{
  "n_layer": 10,
  "d_model": 384,
  "n_head": 12,
  "n_kv_head": 12,
  "head_dim": 32,
  "d_mlp": 1536,
  "vocab_size": 16384,
  "activation": "gelu",
  "norm": "layernorm",
  "norm_place": "post",
  "norm_eps": 1e-05,
  "positions": "learned",
  "qk_norm": false,
  "attn_scale": 0.177,
  "bias": "all",
  "tie_embeddings": true,
  "parallel_block": false,
  "init": "normal",
  "init_std_qkv": 0.0209,
  "init_std_o": 0.00468,
  "init_std_up": 0.0209,
  "init_std_down": 0.00468,
  "optimizer": "adamw",
  "lr": 0.000411,
  "beta1": 0.9,
  "beta2": 0.99,
  "weight_decay": 0.29,
  "lr_head": 0.00684,
  "grad_clip": 1.0,
  "warmup_steps": 493,
  "schedule": "wsd",
  "decay_fraction": 0.591,
  "decay_shape": "linear",
  "final_lr_fraction": 0.0,
  "batch_tokens": 65536,
  "seq_len": 512,
  "doc_mask": true,
  "train_tokens": 461700000,
  "steps": 7045,
  "dataset": "wikipedia_en"
}
MLP neurons of a small language model. Each row is named by its layer, matrix (up: input weights) and neuron, and shows model dimensions 0-191. Each number is 128 + 32 x the weight over its row's rms, rounded and kept within 0 to 255. Numbers have three digits each.
After each neuron's rows, "fires in" lists the words (lower case) most often at its 100 highest values on Wikipedia text that the model never trained on.

L7.up1511:145127142095168133214120044132130171178165147105135110164131123171079135131111090130124162098106084121130152110066119136119164134115113104134153146095109103092171097192144130105059102108151110153127129110083129168156162136115066108126099132091137176085154128124115198182098107105062190126156130087151163121169092126124158174183143095043093119147091078130128156140125104146120123052089056156113196134123124089191102170102106129127138147210145125123088138129148124159098197148124126120143121146157082195114175140183087158162121101181159147136134103146108172167135090199121155097
fires in: "the", "grandview"

L2.up1365:128175089154096127108116151118118182138127126138154148134170120142127129122068102062182111135091116139112117132091165152124107118088067077123121147145122121099140139139115136106104160117156072167111132102060100240144200142087121131129128196128133152119148203204135163122093100139063150128116156133079142075135143161141082136155129169154106075155126126108131205194137099050132121044152127172074103127156134106167172139142169158165208141126172119129087101099164120085170112154124154177137105174131145155148088088190128166130093068209176091151124109108123132067069089063165119124
fires in: "film", "election", "built", "red", "written", "original"

L2.up967:123153107136126117079138116122128177099172104157163170094172115146139171153144125106207114155168196138109074127064087115182117144092128069096136107160147142104160063075109097129138167072136113116154139203152143171209127109137155106175180160170118120089113098131118117134127162141190150125156048117144111112162170064118115069149117104101163123063146220101152125151149141141142115128177109135128072156142139150107121128177096129169075186099162156130116142128163112165114095120110153124158175107042079131115116145086185141122157141075113114074140126152142128098092131172162143107
fires in: "at", "been"

L4.up519:129115157121144102085112099081121157118134095119114127110076136169171147095139140123174124092057166073159123056103091147117102198134167121139183117140106157116087057166121115138105105159136126136126089146080111151141116079167088139158154087157152160106191083141152173103137094100203130157043098159120146143150124086148114146142080136138104145147141161144189192167153163167175090136181139158202113101164141164081127140112142130122176117114160129149112144171102137087132114109097189135126148128144090157150140081133128090140096130169124164108128090090149124151172144178126211142
fires in: "for", "other", "local", "over", "ground"

L2.up383:149155099089150117150161110131106093117123108118127118185183118127110133126107124133092168082042140125113117119066127137157126168152143089090132094189123116127171183086100146182134116169152138139119110097147092118095148121073142072138117171138177132156115147128109119122097134098135102151089147183106146131091107125120104181136022120118069066124097135114145172101151047096163152119160115051090110143114119100146143184210118081101103120124028162124111121138085150115167135152138166097127150124171119085132148178183150125095108159149146155100122169078128137153173149093170083116
fires in: "all", "others", "often", "both", "usually", "they"

L2.up1008:169161138111157110094109097140102152112100116106132080110094112150163120147119161164136139132087114171124133128202081124121128174092110126122171122152109108100190088142149115106152103090202079093064088144187095124116145132111155127156131129067122198148201135124161104054144158077087138129096128114114147151153142141162190104210102139111097148134124164098128108171167119099111074094141099092136113161091108116120136169088093096154156103200114112175086115132184068146116096117092123131102153121167171141110125134115137107087113115153082158118152145205098118158117156158112128089
fires in: "first", "second", "same", "main", "well", "this"

L2.up669:087137084069160118076145193082076177153073121138119136082130131146158133129131077077148108121128142138190140152141116119163136098070134080105129117091156128108083161149184160168061122120184141150166178099139142168104124134093152125127154113110140138122147192161141114139150057145082091142098107137094126147103158122114175113129176153130106118062118171076156155085119111115092157155148100146051121231081103164148141170146123086093143160117123108133137095193070095132128157100177134141162119165155122128107147140058121184109108115131110073134176149178146117125167106118101071131
fires in: "two", "three", "four", "six"

L7.up1496:113159164125195121111119155119140133170094155141109141127155155173127115102141191220135098163119154079116091132087126143173127115206093083147127146123174090069112090123095137107141160122117145184131097063102135202134157147138115129149093118112097090130179137107140126157110089153107135102169077115119152114138188126142129091184123081104095110125113140064149090172165101131116147155118189101113131157127123158133148128151176118146133136072087183180154161082175078126178195131142126105145153150121133109175066102122175075106088140103110130130137061082162130146167147106157161167
fires in: "was", "he", "i", "a", "is"

L2.up265:108152180121106119092117207135090144118108113083109121095149148116123184145132106159112101151116151146139108116164134135154154145141123095087093138135133092135155121138133158110143152088149152169078178125151120152159165126115190101153097116119121149119095119116114113074154082093139099108116110077120158100125108095149119114144183099091107155090168172091165179109091132177155147121165103210105106200163131149127114167133197120099124097096172136154108148113093111063124188156144095154211119073124099129121090162121147167189105148123128117137161172118140120111075120125105028122
fires in: "no", "oz", "oglu", "fire", "15"

L2.up405:072137067162190069156105141121099165152158180149112121124139101101134110151158134126088108154066134124084168169139154117107203040113120163160128094090191115156101128143160132069141134212125118118135103067138129111136132183117110112147123117127150146117096161132095128126095178142112139123150111171120153091194134156133142101130101114094189081060066159042135100136153083096172133164175107089183112165076076184132092178144137095097145084081089141130151168130067110107151162149118084085185110092132169142142138118199140130174150139181129146050117129106103099167164158115154084147
fires in: "film", "game", "song", "it", "story"

L4.up322:177109168137130112189098174100132051077080134164117083129194081197094074104075123115122106169149128144134078105116134152162115098181158106087099133120145165141060162174134140080145132216108133090106135144090079185139128150075126142134177134162081107122091143132085129177162142094147150116115099145157157113151156096100081140055129149106137067135143168149122178171165096114062137140156100135120115180150164163107113133156158149105096173111056116130142081119112120105204162118124078109161158087125117135138141130167154075141131102079115171137186124090113094122132142121085128137
fires in: "were", "it", "no", "women", "was"

L7.up891:175157093142157128183107138127105123108136066154176144114135127119149141105111123139144126158118139192098065119163082101189129110152178121087152113121145182103093138061089142118096143140158119166127200107066048173106147168104171101127208106137126109105100134121127078128170157114087094090126145105190116093126169131140143150203124104143096110145162087095172155119134123101087135149115066131099064208113162133162149183170120116087146094107105110135142145153133140097078176130138129117111054141116158098142194140160123098135123149119167149151149133156121095155119102183146144119
fires in: "and", "was", "it", "all", "augustus", "a"

L2.up1339:044172152089090137120149126148128172103108122163148122133146072127172173109141095106156106140125154153124070114162149139157135148185099114166131122128155109124149164110132136117108109111127119159110179155095185100180100150103100108100124185153111161112076077161150153146114101158141132106116120166130112081114155114056169171147121188140136145070133153107106130128153123120148128166087100186108122088052096137070145136163167098162135129195117060073117112105116070124185071086151089089187146129182119162137094127165106068142125126083131143079162136036111147134147122103126074125
fires in: "at", "apophysis", "as"

L7.up683:156124083085149107113153162110151097159119129123088104106150138121129184113078143146122110110195107122060087175092128131153109145105167179151113129102100099128081153149195123092123154174150091140120182122150140132161128186114081116164069151099119128061120148094158185113088152132154077140145131127186102148148115143181117197149074138128079091165122156050115156109103104071157111052107121116134121162190100133147107146141139132152053142161122136133096114136113147179137144051106181126169137161132125120106167147134140152148160104158200172171138172158088123123073133127151131158
fires in: "of"

L2.up610:138141169146122119102133159119101176103128111107104119120125110115120111167203182180149133101171124161118114138134126160126132185101103093154149104090142068114105158118133144116078091132123132171088214095070154078129122121142165133131175132131121141096226134133192092071150081115112166102110135123113144157113204148105157137159092107039089144170171135160103160166108121130144172124134093157114100184079049154146136180091129112145162143091146204155112153135133117110065101121132179144114146138103140097088124180110127109085111086153112136099150164122107068147138109169142138084
fires in: "first", "second", "1", "dōrō"

L4.up1169:141136015121140125196122159131093084105178154117162121105154108139083131100093151107138106137181151179103089145095147094144145094097115138102106099128121130092118140070107112083094135103142127178112107169113131076124107142157167132121206175146136074131090160128169138117089107121124129139167112118070166141099082094139154126129187175110138113141127153189085101124125136202145143157141109119117142178128120187129128148141162103110103099062151110067151110126075141120116119124129130150166160163050134203122139170144164150119142161045105127156147125222106146158120143088137089131
fires in: "were", "death", "release", "died", "killing"

L2.up868:129126074158111150110135139099121072067085131114070117192156135116128115123112136183183076165134192085128170151072099133091131129100100120061141145119119134128141140110135147142127078127133153164134129137102086127101205154149110128129146146174140157131081093102140121019172138105139144119086094105107170101143159151184160131155117142070113126178131142129132165155146104113146125088076126165118121102148165089108112129118135136120115110142152141105102144165191134096114140141124136170118054119098112098089141102127156185110196142067137133167157132112121164087173100137092088145
fires in: "be", "those", "all", "individuals", "have"

L2.up74:147130136094185145110122089163149205146140106143118190118164142132149131158109162063138165112162148112158149112195134141086157139112093121088156112085116126128155122108093117145158141114156084138101111053093113113098171179112072171135166196128150078148139148164104095136124155119137117127152124225152113066157140142139123243065165091125145118073124161080184168109109143144133141133121172119103162105096130153171092133142099100169114140105075129129090186105214084130112115181092098145054153108073116150113148141154135140161110118132116105111093130097118114119129124119177142146
fires in: "college", "hall", "princeton", "authors", "best", "conference"

L2.up1267:155158118151144097114110214123156112116173138095164104110124090190131128105077104126187159110151187114151154092082131110104086176179110083117108106198126127114175119139167145107146131097161128109146131167170114175135102096138121128162168093206145142076087132119042089109130174150124174063081132101131171091166148128147111129128140185132092088116166203101179140166123135179154114117086103104166122090152116077098145129136162128150130115071076125113135132135151091151134106068123100090180144079102159103164156121155129168157139122119137133137158182106155099136070098129102097126
fires in: "be", "been"

L4.up668:152154086065181145141132110060157158166179171176132095163069105159076089131125063109124099126108104101181113131105138145146144146159075154163113117152122132162160070148117152138106113081141150107100145191141059107127203079106160113147136146152131134089206128185108152166111164141153206144188147151112151086137137133111217094174186148098088105089130133112100171101109108126160110102130143142152104103136130168142130139201122165131124175094187122106109135149095185076103102203133112157187121144111166160116133134085116082124112047200211163073143078170143155115103152127104067117
fires in: "the", "father", "mother"

L2.up1498:116127123121080111142149122130145141119070096139148167103056115100112102143165085114150136129113095103171074096176152100085107155108162115076144107089122119109091156146111133096159102156130127122084201155071065165108185134099101097098167093157096127129106140142133136132169072122115154113088133099179113148145122130127151184121141164144127190129113085135130156104100111144129120092148130132106124174095145109136099126087171159120067102142181188109117134186156113112131111078162163182141098121123090153121139177139158076116084110122104147160140105137137131127114098114110178099
fires in: "best", "ned", "won", "started", "began", "signed"

L2.up762:083158087095118168133158130057167095080080073116118142072152085173092106104159117169146141156164112127157140145119058170139125172070118132105100117094175135151180168109166126124122142118093188088150142088101076082175161129144147117126109119128188146113123107110193136120186091114145117132085069204156121138098155070043132166107193148089141151109178161156097182117105172157165148129124122194096091093114138142136139075142111172140128095140149147172135114175128143140142149154134149125133132101151093168086154096142137142164131141046179157091100148163167129070121137169108128115
fires in: "family", "district", "child", "hospital", "arbor"

L2.up215:192100130092166107099132120126135169144128106129102136113163101137180190109156108154162153167108156103140168162126097052132151097075108141130156147116104086125165066135135135199130072181099151126099153120124164170114184145154147114180109175206121089067103106122122106114115116117096127126167149146165125193173190130093133133134131148100149073139091178126142119107138132075104155107066118144139126118087156142139121084085131132118111206105185177133111087098122051059129143162121120123092140128116057144109138145116110157086123152112165147062167168104159135189144133079092163121
fires in: "out", "3", "country", "bowl", "potato"

L2.up455:080137167094094122077133063082123123120146117144136058093181093149096159134123149109134121070086160126120097119098118109110129148136154091096092131148150141139140117132112108097079105087137081103143064091102180156141165242152158098144140143086149165079087130132074112096120092093102115109131171186126154090127123086128108133052150145125092116146171196117129176119098097107113156118109174097164126154135167163128139123131136166142062154131126161144144099161115069124137102112118098122146105098132169186090146137100150137149133207125148144088151129095127173120182192144071158139
fires in: "be", "australia", "linfield", "nzl", "women", "nsw"

L4.up1442:134110104140144148147129112136129135102175145117139058165125145116169162125132209114160131092095107179147110217115100138138143135182088122153113132141118141167150163149102115154121069097153120115128095066105171108128119112094139132090109119170119192164157131122137179107050169152111165115145056131104119113158114152114155118181114122163089113121099168117094101147118130074133114094167054122148139126161143117113124156147124136153147152122114102117118123092100080123107127100053032127135124068080145117154155100108140071126159155103152167120094110224116119130076142158098068103
fires in: "as", "where"

L2.up644:131133143134156129079118166122130224174132149153125115151146103093119199092134165110147100160150179132126130139114104131164122165102101147174154171120141200084095179109091149162134188096141179186130133139133159141141181146115110123133153122199122129085177155167108093171078052158090165107119055157095165112147129147127155129190113142104095106091158156103101171136072058142151150149167091130138122120111108138161103147097081094119120149072098088143150145101070105161106181149109176146112140085134110135108131105132144139137108096117119137097181083251154116122091178088142008154
fires in: "i", "kidder", "art", "machine", "later", "guard"

L2.up1377:132102101056170142077114180094079105117105121130148135130145145106128130113146190074106152124075150126083191121113128151155149153155133132114166131111134160120036159164180123132091137138119165134155155128105083185134171144104112103112174159163175107118123150171113131088154094129092136114134126102140104079107149184118177110150091106111065108090107141060085118103097086134162143125205100117135123157116120092175103132119140133082155111084076108140123156178116095123102164173129086119151084134159122112135104090144112129102068104133124096107130126178106119168180126119161094111
fires in: "on", "down", "over"

L2.up553:134115085144188130171096229072062097090095138114121202125144123156116151083108097156187139160167164147128104125119094171119111124112117096066177148135147097096150064128117163079139171126148094130104167106087131125161131091136129223121166127115120165073131229159117094101120127109161103162091089153147134137183081087092136175091140137131155091116112164154136171143133101200136129141067060099134098250125148077159127155072085142152125173126056163106107118114179088076143100165081117149149134137091068130127111114158119112124164151114131073162170161103128098065166137076096151137
fires in: "is", "was"

L2.up1175:133138097100165147125126152139123115144104191128102147150124123160111176099171127112081126101137145145134152138115128147148129093114124142169187132126056203139100208130146137153124151105169148156093133095123125108143124211138093112137124147170181148153109155178142161118102131199119136157154074183068126085095181134133148134173111121148086099086176083088125178128117064042165145089054135134093118134140065145157097132173113114107095147114106145119149174183038163135195174122108065121172159142118151066126171160167137156098118097139125160087098142172063111114131169083143010149
fires in: "of"

L2.up88:185115095156125121101156103087183177115186182138112045102098150158129122168097165080122134157132182135133131182123054107120163074103137113137124116193163153121173110087115116133121110111143124148101180110164154101125167102121128134095157150130156169145166102151133104119107107141140101140094101126127154102150078123102184159088060109081118120159103158133133134113184129093128152144147020141089172077088106136111098147093162098162069170067096125113206135175162107165169133145165207153132149093121163111105153123129114154092113125077146196084152158169197106125117095123086135064
fires in: "type", "version", "2025", "number", "history", "first"

L2.up1004:184141124146116104133153160079135151147190115130090056119120143102089141106173158201149126079154092132097088176153080135139133166144170101124161133158151149123140092105110082136210141164168119119110142129158197063173097148133166089142091124152117117148095204125156108144178085153097102121092153158159098152129075123117100143123123111101156140110159130127097172145122119086112156122072159080061097209150113118151096167116090114178133116060128174156085166112086154118109141149120213121128117127131103151119145145161170089120153095116106095170116107167173158109189140073043105143
fires in: "and", "football", "soccer", "president", "golubkov"

L2.up1029:144127086133106129048098155126108121092072111160115032077079176087131083192159098132078171087071088092137102154115127097125122157133126149107144119077141100045114112153145136121134097133155135148143180164133193141125128142127065158125075144125127133107184137114154123081113063126088083169074142117121056101115103173148122166138069130137076203116079113087140175151137122095115116185123110152121112187102100108105121178160088096137154108154151165160136183143137122081089132116121216181119157137122109147164205162105096173127137160148128136143155165104100155155098128153112077117
fires in: "12", "two", "second", "four", "third", "fifth"

L4.up1349:132083163124158127138115161140174146125160106112133097110133137164123120122160198113158113100123118171127095164179091120134109097181171109161174105130142108108123099085129067102127117122142133225097143104059121129138159128161120107115171075117116174179159143161102161131110043093125111084076169183133126113125169181113171139061115145070172126090155123114130115107111141091113097116115118130119161122100124127101109120140102114133171146089206166099122120178134109142185167131154078163160125095173124170140110189089188093125142086100114163106122089139123148123192128137123158099
fires in: "which", "that", "ga", "website", "all", "where"

L2.up354:142160090166144120128093130092113114143135140149060096105119108168133169132158104179141158088108122147033141186163095166093123165130123167160113114129105129184152158142166141148213113200151074178104174125114175166150125111126089164091075136122129138068128149103141117163086076087103101147152148191136138129081147139115162123255093101136154167118142155081131138085096103134179167121182144124189126141167115147084143117101117116126117121069104114135123135042171181100177144167093135120139149138124145143061126114163075124165147122156138039150148127096143129120182150082107086168
fires in: "and"

L2.up453:105126113121117099153090132091143135107120155112148109183166179158132190142051146116138117103118132094126132160106140165215130186118154160103181159095074185120139149108175148133050128150114125176117155184083029145081135166136144176110155179187175129081120150142150136122139136170137127131162151147143181049120124109166122184113119127137068116059101112096120121076146049097149127068082118081146148159142094109161091098169162130161133153160091118077117139138127160079124203128043046155112102143066078113128127130116105127094101118092137069156140103170137119131154172137134070129
fires in: "along", "near", "over", "about", "off"

L4.up1490:130138153108117129176107119081157104062168120145101120092148127117103076135131176172180106111086106140144142114139108086156156131124115152075107157180129166120128169122134183102113087129157155126182084132097133193124160148124110114199091127185119109077125144156100150079170157088095140115171161118112122124135150204152140156145158104142036137113128140111073140135126179113099094069105112153099108109199139134126117116135190046155135121170107059174102084170151136142135129114103121137129060111153122086129151175168120101119112175129111089099087166152157125141102134112073085108
fires in: "be", "been", "goals", "decision"

L2.up304:180106131121123138122088162131110104096155183113055109121144136138153119171126166167151145142124067101127167127183123155107106149082102113101105159111150143118140098158130095122175091198151160118157096169135212149126122137106109117144126174106142127053152135129161129154134153117156085141095116232098180155117125115111166128153112055131200109091094135111157092118070126159153159099090071141127097177125113150118116195133164125090092112121117106112142115086082199156103148109113108131136142127125060143164151131106143118154166144178058158090102177126151145079221122059110109132
fires in: "from", "and", "daubhill"

L2.up1528:087128085120161105126135152097138110122181100122183081122152103114075123138145147122142162120093187116115087154121153120102106127113145127106117115075111142108211106081157114119179101175171179136136132092112162152143210159174126175142117091139123142111142106175141130071119159085072114156156158100175174136137143097149163121179160139090089070083171189090145183140144113136182169095063094102115122150107104104122124103182115147126151114021189150173138117160138083149193152151155171160117153116092115125070148093133136137130109157100131124044169111116131114115160151125111105141
fires in: "when", "while", "as", "although"

L2.up1046:150129128103092143102182113119129130091138088107118159113153127190073150165134155160091128132104136107152102129221097134171144162115126119116117144143086100123115160056132167135148099147156153104129143143134117166120165150155090145108131111082056102116109130104192150135114077162122057123089121104138098150103160126140130146122121144103132121131151116196145172143124125084108135117127174109104109141106160126184187116144129070145084066177124133127196087188134125117114148142131174135121121128181087128105134121125133105146069116100125126112141121088152085183198132114131108084
fires in: "all", "both", "gradually", "frukwan"

L2.up1053:067164142115128126169129121098123120106173066125134117099123141101112130122072086134184129121075161095143167175059119099081092164163144087077152138095178169174183066141096117150184139234147082103101163119149104183106132150116158117105103105168097163182139125096179093140132129148064157111039145109130095089136123120122142138131096079075106132082108132116131185105121154121137131148101102140081082156158148151153110162124166159132126104137175168114113190172139104126140101104153150095086137113148168077137104123080138074108124174189134147072095206107114181141149116142128149120
fires in: "to", "with", "for"

L7.up649:136178069112115121149110077155150107068106140195150127141117097123143185131138177122166133172140115117100062150128123097118154160118165112092158141117168124131066072195142145128126133125144135080134169108095099162081155158131179134142167108124085105103106108102148000138143163152134141095151117114050176089150118147078149137151132128106177175139141147125084121166153169147124128120131118118114077202144140183128141143152112108149080101117161151114072079135208141098125147131123139143155076109052151158093072168197106094111094119126149067122153165159095099162136173146107196144
fires in: "won", "finished", "his", "at", "started", "with"

L2.up283:136160126091079126126141156117144154075114066089081098116117184085195166101122143150176106168111178127138082146042103108153104116095137109129161152170118106108149080135116061123136124101175132159064121112095074164138172145113075120142146139166100084134135073147107120144188167144118148092144148136115166107179144132138142126117128140164142145188137133123150112092109109136131115128114138193098166147136170094181146156138164126128075142133213165096080121138184123091139094100132086125109176082112116156172094179149124117064109085139129185147170086174071125185143124093090176125
fires in: "married", "with", "signed", "founded", "j", "released"

L7.up242:083150199131083147178144127031104142129119175166142067120102104115091115129163171140138128178122125114143132144159162117139143130164097156116112115135162124108127142082082135075184167163129158105083129092135050139134093103175181148112147147172067141037109143106121146103181094128079086126115132112146161137089142174093133152122093142113114162161147043089116134206134156140126180144139086154154100218124109162128146144154147166135124077106130120161072112113097135047176127192138134154140131135071106110156150127114130104115106126152166120161138128119115168127103153108115115154
fires in: "he", "a", "hua"

L2.up1515:095065114113151114119163098090107112080058145108110097154135121141097179109122174149149116144167082109123082080168101135161133101161186133101176125120131139159053142081173152084129144159121104112102123170113117084068155119155142096114154125150124130173145188220045092123204164097117111088120108115128111122109144175148189125096118130125126159117136052141137103157137085092120112123111142120108082127188133104093122123143089180170121129123188219124110198136173161140112154116138146144113128123122021135150150183163116164095119157105178164129113125167172154166119162113092120100
fires in: "that", "episode", "high", "which", "there", "take"

L4.up517:153155061090158132165103143114144084151157108236130062166181161159092068194133104142147144127132084133114061138114110015129102156166108054158144069116075136117188138124113105130150108126162131148148166146127130137135200087121142125089106095120108130085092136184171138131191111151083176108097113085167178125105132096110136153198193139117139091115133120163145118149088151119200120125122107139133057172140124116112081140136179180085100125148174131184071125144105119140109193097086106193155142144135104094135091138122137092111135141150102139160167143146131118130104087087100147054
fires in: "by", "and", "were", "or", "with", "as"

L4.up1503:102119117138145166130120154112106117130119183107115049139217119080136104123170152139103141112113158122153078188102090135126167162206129116140145044111140169076136097127128084162150155057177149101107119085118133142120111179129131133137124081136157143106180164122087134121178171167109161118107071153126122130172144115075138139091069124135155083118092209098142107084141148097182170140133083117085113148099087166146146186154124140112133142067095121088122147096165087167122121134116128128184073143115172104122153109202123120059131098093185127088122136181128131138129137125136138167
fires in: "as", "by", "for", "when", "their", "system"

L2.up1269:152137169133174137093127113135107175143236121120118145138125125144135127112102220082063104154115143132115113070106110118086077141122075044151179130162145106103117048112092110131117095155107133074118150080109043122161196208165119116150095174157109098130143145135209134104122094151134139122056125136123166091150175116138149141121096130106143077109132146079097142198150161120148148151143136130134178129144080139114111202104216128165146119122168098129186125123177084155140138094104148152124120092092137127126144112077115113122112132095115156062130138164190123121104116146144202115
fires in: "first", "later"

L4.up1130:164156101163140136135115092135113079114123150196088123132078106100094112103163126092122084098096091119128119120098083098182151176214166145100153131108120211206159123143132131100150106141187086099142089074150108168062206175149096098192152136124149119139115186141084104105123055113159033108129176167103186151119133128137071177121072111062125173118169147122124115128151123111155105127162131156130129156131130092184149105138116093183125143132147151109156144160120081137117066118100118119134125123156144159111112092167106154152101111090142165087147143129126161089118061135135146152
fires in: "medal", "unit", "service", "international", "australia", "linfield"

L7.up122:148107108140101160120130116133146114102176094155082072173160134155150212170164146102154095140121195131130140146146115094111136133125114086151119069135082131142080119109169147152171100094165126184115175083050129140148223103141125149124132143134153166081124130122160120074149117071099170185131103130099158105077171085152192149207143167093093189131126134184129150152163127167109127136122143125117112109127142131081107154042101152140149151179107169157129063125170092107171161158114107112139156137166092153113088167088175075116109167138126172088138106171135128132178125112105125054
fires in: "also", "and", "not"

L2.up1372:107110109145177105098114148113041126120102133159135090141170078112144103141111182123129081124089129103148171188081122105100140091171113112145101159135090099128188139151138073144117130120168121110121081101105150237071190206098084105142166183168144109115145125174165109113170112060114155115126143145144108115138126146103136129089098122129116097084096140114142157096161118114080089165149103102123130130071131133101174115089179163115124169121145117139090166145057087147156105183145086147133088137132115092119140124177139171111164132157135189073182074129115109154101129087151081093
fires in: "film", "up", "world", "event", "episode", "story"

L2.up1367:113120114133105141119082120226108111133108150168110078152125135092190116163164140109112116104120141118081126088149138130118132101193111103196173149093158148166051151141151130161100131123117083172136207193139116133160145181113116101160128143101115121145120171087177183139115089156164140080178094154135173150078115160095105081255087121147122085120124181103115113149078126167108159131088126141155188141143124173149116106068147081114154138123091108101152115124118130147119094156143138084162127148133193148182165123079117085084222114190124159072127103107093125166128104083129086118
fires in: "up", "down", "subject", "over"

L2.up559:110099089111163144162091179079139176139138124085131117154157175093133166119205140008097129118075128148147111141166111144156116130100113162149155160125156115145135139104152100100141181119182085153138142192179143120124162210148152092148119127143129135142108095137158108126168093139072101145142160189082097086095183174126115118126097091116116132055153113084143084113145121171131139125207100138102137102135101142117163167109105126146153127139113120099125172108065119099136147144110101154126104132118095117096170107215106145100132130122138133123110142109109137192124157116176107116
fires in: "up", "over", "around", "than", "number", "particularly"

L2.up667:104181167127174111144071175102123155099143172086152044114085128106095118114106161161097091111133174193165117129109110168132144141122099140152177102161130112184103114093132135080144068166121130117124125182124119137109174127085112155185107114153126168058155180142156164126073122150064128137112085127075137087131161138166164134136093115107110148144122131139104102167181131092144128126076146136162155110147104142116125171125096107116175162150124106161137141130094059119138151098076151123178116107134135136112141086139136158029142106132083175091121124213105098146075128112166028149
fires in: "1", "battle", "3", "2", "railway"

L2.up17:113131169147190120131120178089095186100137202101163093122181106133103117133202159096119098158119166145155177147136146155052135139177145150155192137138186106135150109091111097147163117168108072121162111124112151085136098158119132138170098114132087114089126120147107111117100123185140127134154088163166119139136188107093110110091121192122172087091128220069139112110182150087085139121131108130069118130100094123058085170145161129110172145084113112049067163034142154118150093212152130120180120144136125156160139134131113134080138116114170153106064132075152168175133127044089092156
fires in: "was", "would", "at"

L4.up52:204118131088106131114111099148167117113144156163144115181153129123152103152138187106176122136157109159073081081114068061156154216141107110116136186131071107111072104167120122133117146134090124090088161173122149168074189131112136123146140178127152106083146117141154108181083168062092201070102124155124085129149078173154201124177121125079154144123128165137148102164139132142160106124141168164155098129069094122105098120114157108125112104096115142142098104108166136136089106136141130090187143113129130210142146114131104159149170008190147133122129140182120141144090128114089179076
fires in: "year", "years", "second", "early", "made", "first"

L2.up95:103171091124215104151116156061114137112125160140134075110150096095135176099127175116095135183139139115127118138065096168188123157152124100102113075146103110147128089113107118084125176143142147087050140079146126189081130153170109123144120130149172108122141117109066132134088100149068122132129133106123149079164164143089173100147106134127159167105142178105134160112137117142093138139094088208145119157138107145119143133161132075104150192106060135177079193111187116129183095105137074109112173151138100165176119103216131156149146084120139163083103093175099129201145115085131090158
fires in: "1", "medal", "i"

L2.up236:112145122167126171073137121133148177108129126135064114087148129162108087133075144127061152203159122171116135102119080095163169203130145127121130136121172148085128086172148121107140160150084110133150129087122110170124141156157133178092184125128098139142142156131128170058146140116178097136078093120156159147123125139138168124119108090166143076095142131057143147141129082117116120129109154126081099136135128144125120191061105154125195090107146154092135095140159164085149142173116159224101155111088105115130096091056134129113152092136139130129104098123141113178188164095094146123
fires in: "first", "close", "native"

L4.up44:114044181081090130128129128148088091125158145130116081116205122175118192063157128116109090147184090133025110135154148106079134131166110125129109168045140137148073135150109095082145106160160117125117244085046114142084189141160122162180129081139131124127181167118168162174100097145123082132091136141143149147133159105138112162129158160129147152133130106129108132101106143142149131126107139149141097140155131107115112132150123162159057146163132150166162083164145126075178137146121112138154118132171105126164158142147100084145143109201175119138081093086108141111160131152138122116
fires in: "and", "or", "college", "until", "attended", "education"

L4.up220:126138086139136124082113243125087155133170108140126169132146138167098147162132104161097164134096152125067112143160136133164109145123109125095173107118165102124154126086118139066145192134115128183129134152158049142155192099109110152128168082218114111090094133076127121152177120152106172128138122181132139144060141163166083153139133110133157157113111124113164154089097135158140211081119162142180075178073128170138105091090093087099091107131113136089161135151115122076146105178157140141144128120126140131148145161083143113098154163099136109149165146066117123149163163129155148185
fires in: "he", "who", "career", "in", "off"